config = dict(
    num_key_value_heads=11,
    hidden_act='swiglu',
    qk_norm=False,
    learning_rate=0.000441,
    decay_shape='linear',
    train_tokens=902600000,
)
MLP neurons of a small language model. Each row is named by its layer, matrix (gate and up: input weights) and neuron, and shows model dimensions 192-287. Each number is 128 + 24 x the weight over its row's rms, rounded and kept within 0 to 255. Numbers have three digits each. A neuron's up and down rows have the sign that makes its largest values positive.
After each neuron's rows, "fires in" lists the words (lower case) most often at its 100 highest values on Wikipedia text that the model never trained on; "fires after" lists the tokens most often just before its 100 highest values on Wikipedia text that the model never trained on.

L5.gate1438:094126150120115110126114118116172144125134098113083139128128139114126106119108114123102155107112095122099119098111132111126102093144152137131139060103134117117056100114134090132145123131127134125146107131116117121120157155133107088152161098127140106122103138134147092157126101127091119168
L5.up1438:126171076107070086182098166088098132131111130127154098123128147097153125090146127157165102103133125114082191169093123138129154087149140119163078111124136127119142126172174108112120165125147079158104101137150113159128136115111144125118132114118129146127131128150130136101140105104123113088
fires in: "however", "but", "with", "and", "the", "despite"
fires after: ".", ",", " ", " Vi"

L5.gate347:134153135120108118161093135171120114086126086131115132122141130041141146149138100170126165133106084143104123168150162164130126136139171117142103137119146131149146132118130134124098111127122135093127156116158123137118153149151171132130135121153156107184141130113176155110125131108150106064
L5.up347:143130110115111082125122180124088170108136109126106090089143158120120138090146093132115072136132150135143117140086095082133095121150106149121178158132108159135106131112121134119103118093086140144144115118153125117160127115172113107128101138097162135156131144129125114059086163146177121134
fires in: "it", "which", "would", "that"
fires after: ".", ",", "\n", " which"

L5.gate853:162097134168152128175117120095108092149143177152140111123136125108158150125134118107177146122161128162123131138097142116144096151150132114142165145174152111113102179160133182096122122131104098152159131130101090090160127098112128127138098129119175091175134119123156127163174163113119076156
L5.up853:104109144120121133152148141113123125137120119112113071128125120160139079166160100164102162150116143185121115169121116134135114130147151119134143162142128100152094111134128130126150143099103107153147167131105156152099139140098159165121111161125148120145162153086120110202144145121131116134
fires in: "platycerium", "4", "6", "7", "5"
fires after: " ", "lat", " ("

L5.gate377:145127109059125112120145140119138099114133125132108131124107128133128133156120137156084111115118156076132102138115163124132104130157128129090089127160111117116109153118100152111126121119123144139104102124144120095156135132150127154131123157134086121158122074144119098100085158126118097132
L5.up377:127132102116153138091176165165148132178118112116122147162148133166133148149135133143103177140146121118117146127121154119124136084147097156118133136113138113101162132150144166133136151103105179112098150082099141115110088139159168144139179152112128102086161130126167130131155078138066134137
fires in: "the", "american", "canadian"
fires after: " of", " in", " an", " to", " into", " the"

L3.gate770:101123168112119109104136130115124085116094131115097141078153166117144119155122094127121103114117109073139139120137148114111158103126112160175159111113126133124072149118161083088156127133118221139118141122145127097091147101115129135131122124142141121108140151145116108143123110112174118120
L3.up770:127149152157149118118105150115123105088140165127131134171135128099112102120142123133125149130163141121116153105158171084127107105130136160200132116094136133167091118170141108097123135127154111091151140127104126146139093117105142126157145129139126116126126134104091155148137120106148123091
fires in: "january", "december", "october", "march", "july", "february"
fires after: " in", "In", " In", " the", " on"

L3.gate1310:145093115132100131117119085121080131176128120082121145117151113142154144135135141120150123118109140120076153116142123147140144168166133153123140132104104124123122143132143132112145121132125122124176161131188177143150130130146114111118158104151103124140164169139142157082085112112135117175
L3.up1310:209157105101088117138146112144107127155092128165114174096074074106091150152179103090164144127082152107121170154131122109129107121115106177135103101163129127113128175134154118111085074167113160097117114124132135147117137125141162095114138132120125156115117162138141103088171175135136106148
fires in: "000", "500", "s"
fires after: "0", ",", "'"

L3.gate466:102172127143108064143123123085114120115102126157107115082149160115142098112114158115159159130133120106162103133130138106131125121091150077154106147137145158141128138129155105118175127108132154119172128133146110115136160170117145136106121103142143108152149132136148065128098128128159105122
L3.up466:137125131131115142149159133131159099136096111118104148149104149166106131149112125080130093131092152127075136095131128109138140119160170121137122149138129117113107058081149157125114115217168139144105093089128115087084159123117101112141119120145092142125140083127104136119144148131077111152
fires in: "and", "while", "although"
fires after: ",", "),"

L3.gate1148:121110141167143097099144140166148138107073134140133189110105109111119109138105145101172194103124100097140115129136141124120117158131115113092162141112146131156138167119140107129123159100127156117106133113134143123113178139106129117119134142129122134135162139123115173127137121153087115127
L3.up1148:115119101154161108110145093112131115162108153177109111137147071146123115114174157094127107108146174126111136088137100120136110130120073083156107195094134110127134141151138144146100120122113144127127162133093154094113097137076125145113169087154130151121168150063115145143103160159124146114
fires in: "april", "june", "november", "january", "march"
fires after: "1", "2", "9", "0", "5"